config.toml
norm = "layernorm"
norm_place = "pre"
norm_eps = 1e-05
positions = "learned"
lr = 0.0115
beta1 = 0.95
grad_clip = 0.5
MLP neurons of a small language model. Each row is named by its layer, matrix (up: input weights) and neuron, and shows model dimensions 0-159. Each number is 500 + 40 x the weight over its row's rms, rounded and kept within 0 to 999. Numbers have three digits each.
After each neuron's rows, "fires in" lists the words (lower case) most often at its 100 highest values on Wikipedia text that the model never trained on.

L4.up112:474429498484572550488539544541460511538545474496475551483424532524541491466469466491497462528513561593551476491548456490563500478504502493523524512463546525521485554447486528485518525440455523495425472516466459493462483492502486461502504469513429563442429456514470463503554480455476513570471534430521498470551592530528553473508473476360542530531480440545489452481512601501493529480509558462426568487487467509524508488557518513582517440436471566524532442474505492522542512495482451
fires in: "years", "year", "every", "leonard", "however", "response"

L4.up128:512539477527559523454528516502544501524502436467546531486611506549494519480473504508486479517473465541531535565455508480517542542530509463430512574515527459535529452502517486419480480502482523478526486531527416451491500522459583486518526496567422475476504479495543470569515508447482462590450449535467511534486530492427480523491544555527530463499528598526493536506495476433455483469529394511564539452465536472570510476461441496551393505478503615465502485493450487510485527501461439
fires in: "on", "league", "cup", "in", "by", "without"

L4.up48:481428438528466500495454441438580550432472548496511472471494542541463471499489523521458503412440465488516519532474477473527439503468523560443496472489575490548528477487494571522515540485520536520511519477423497576491472591511469550550550545521456459496498487492497541493543512511520478491492471449426424495432545511512469460438436511565567497502455556461528450492463494469522573605547499555453503446530483445499534514565482521477482543502536576572478520541477509508503453494522571
fires in: "in"

L4.up198:505534483521529505505466525504455461570466448471492545453482474502421515400502575536526568550504460485507573482539447487464557577529526520471502464500489525570537534477462491508507510456542475502435507474528532469459519453439513545498483524473549500512439542468498502486468558496462481486521459517515409516510470486466473457449476483514476503536444450470520502464561432534472531553574545458522585475526649465438541586496480475560468547429446532515501501487516521509526513528579466
fires in: "new", "john", "the", "actress", "by", "actor"

L4.up27:533443439501568497517489485568545490568475553491509518521478502507487453515521426439502523467425504571521525571438531452551461478483552488470481445535518475513446469458511511465447500507562444443478517421543512466419487511581499545506516442497495486580453446559501517512472537572503506489495523510489510509525515531569592566515480482548526442523435527526532498539527486450481481568452547473515452447540496450457466502462408540519513538455512519440477484492578509511515479402514534
fires in: "a", "an", "own"

L4.up614:526512502558532495535485506521544456538481522564482481536480488519469547457576495492487452460473549492505498510516432498514430538506498503491541507452486541467474549533498541529448583538457520550513532481480505442445543499435588495522454441523573492623463564505499507497524471510457507425483521513497560465548472499529442482454481444546448502535535528597462503502468471515525563486442475529522547524435405414454536487486488428509513506503486473538446489486469433564511559404534517
fires in: "an"

L4.up355:508425425547475493564530519475484566562458517490469507513522519530460507503549489490492479568544525471540522572447492522573480460456490572492512474466474525549470505428550535527587498523525539549545547494516511468459582454499495517487434522508485568465485517592432518554467423546430523515502486559480494514507461458476517503463579428549511524449528511555482545435522484470536436510465526444463504443473444449494488529475421564497527537469486510486530413443497521503511418478517496
fires in: "in", "using", "on"

L4.up82:535564506485420480547528495485468503493479493489416513505535480515568544462492452461498505526453479566547509535538479500532457499530482519555453516550490465546490538467520515590492407547494500417454477502477467546532526554509489469436521560456476492536433471530483531555491412461496486478449497476427519502439624479449518527534468529515509429462568521464552534499513552524498450463524477514483506459520482483489541390489502566486548460487522519563464470483593495435524419516514523
fires in: "as", "many", "species", "become", "that", "very"

L4.up336:519577512500630511549496504517450489470474467509495593498485481465506484460454446411512588524451493485540537511561566440521537455510505554480508411470430511496493528446568508500508458523533431536532517500507471473479471449462453541515474457559476515555513474588570520504483541479538507458459502497542512548428526536467520486489487495482470517508522473509565508513475476471534541488487579484483498567536405540509532481522422495402450483538497445470522585537516500452495492465464535
fires in: "country", "council", "house", "college", "not"

L4.up245:491544438488482502518525526467489438455523491541514503548567505544547513515492461436469495465490555476524483507524530498444519509445501494485517428499515455500538443498485437578530494547447538520541530526530557447511471493491511468462511540542418439495560428487508472562457486510445430474458531529556464458479522443464443493570496500457472481514474575514504557496467504484490501555543498486495519486560515471456480391414528614559515537392476559533467522538515593496485541563499479
fires in: "de", "at", "original", "version", "very"

L4.up118:517531566531431454546494522552511453523520456468525491483562489484548487587435527462471436510517537499500502508556559438475447468529488552518478530409501565547460501523535524517573493510514474449576497531474541497480506502490470519513545453554515474485476549481451497517558574498509477532480404451489481501540505490471491538497427531492441518477451479554494532534443507501558404555523503488542450544410509460511461541496434512537478575419461513461500581491489527501395466548523492
fires in: "his", "the", "early", "other", "kentucky"

L4.up170:536539485535518537564508524451446488540535508488509478529456550490524509506562459461504529462527507465456480585479470441513541469526432502509496408501476462500514416511506445525477488482438575469506461496492488512613453454537407439543544499529572442512523463539496514503459512475453466597454493481523460516505480509481513516504534516535552504514577509449475530517476437535571459528537521462511489441520500501498478581492520449564474434493527577441394457511485545504433551535531534
fires in: "and", "or", "there", "they", "these", "than"

L4.up461:471456453475468441550515505445482517465576499481555531493537539524452551477536457509567458540482497433480527429564519480504451413498528532515502526411550491500488492463513419543484450523420527497469465489537530485460514492522466484597522560513473492499515507535446530495520557427537464509486446519548503521469500531503460545505517517465475443458506430475497523588495539524573522498550449465469487444487508539570474544516448587484510531490467552495506435496411477547556440596531499
fires in: "many", "version", "management", "months", "very", "for"

L4.up503:591480441482548543509503423548533488467547476585445537441493442475551515525481483437437508475524526490388530545549514441517490569507491487450562508429459486529558476473597495569522519538466510545483485519496497500529490497540441490557487527518497502466514565505499517525489535445484565498420452497458557536478521500425524500514522538461457534507491501521498516485498522556543507484512451403476525432496499495475433459475499446505484509454435586542456523513569547439495518505524418
fires in: "in", "during", "by", "at"

L4.up173:534485409529492522449541485536528475457479499544511528473505540515537507561474460484560463494481448552530466514419480496547508467493460508517479445492484529443551425415463485512507532558392509545450492491520461559510532507531508566387487556469585481603514512486484508485507544469503522501511484480456547549508540533446488525543514552439524558470512533534481465428495477543457551556504491580434567473531528501470499521494538524481517546477497545509505445437418448519446498512476421
fires in: "total", "had", "attendance"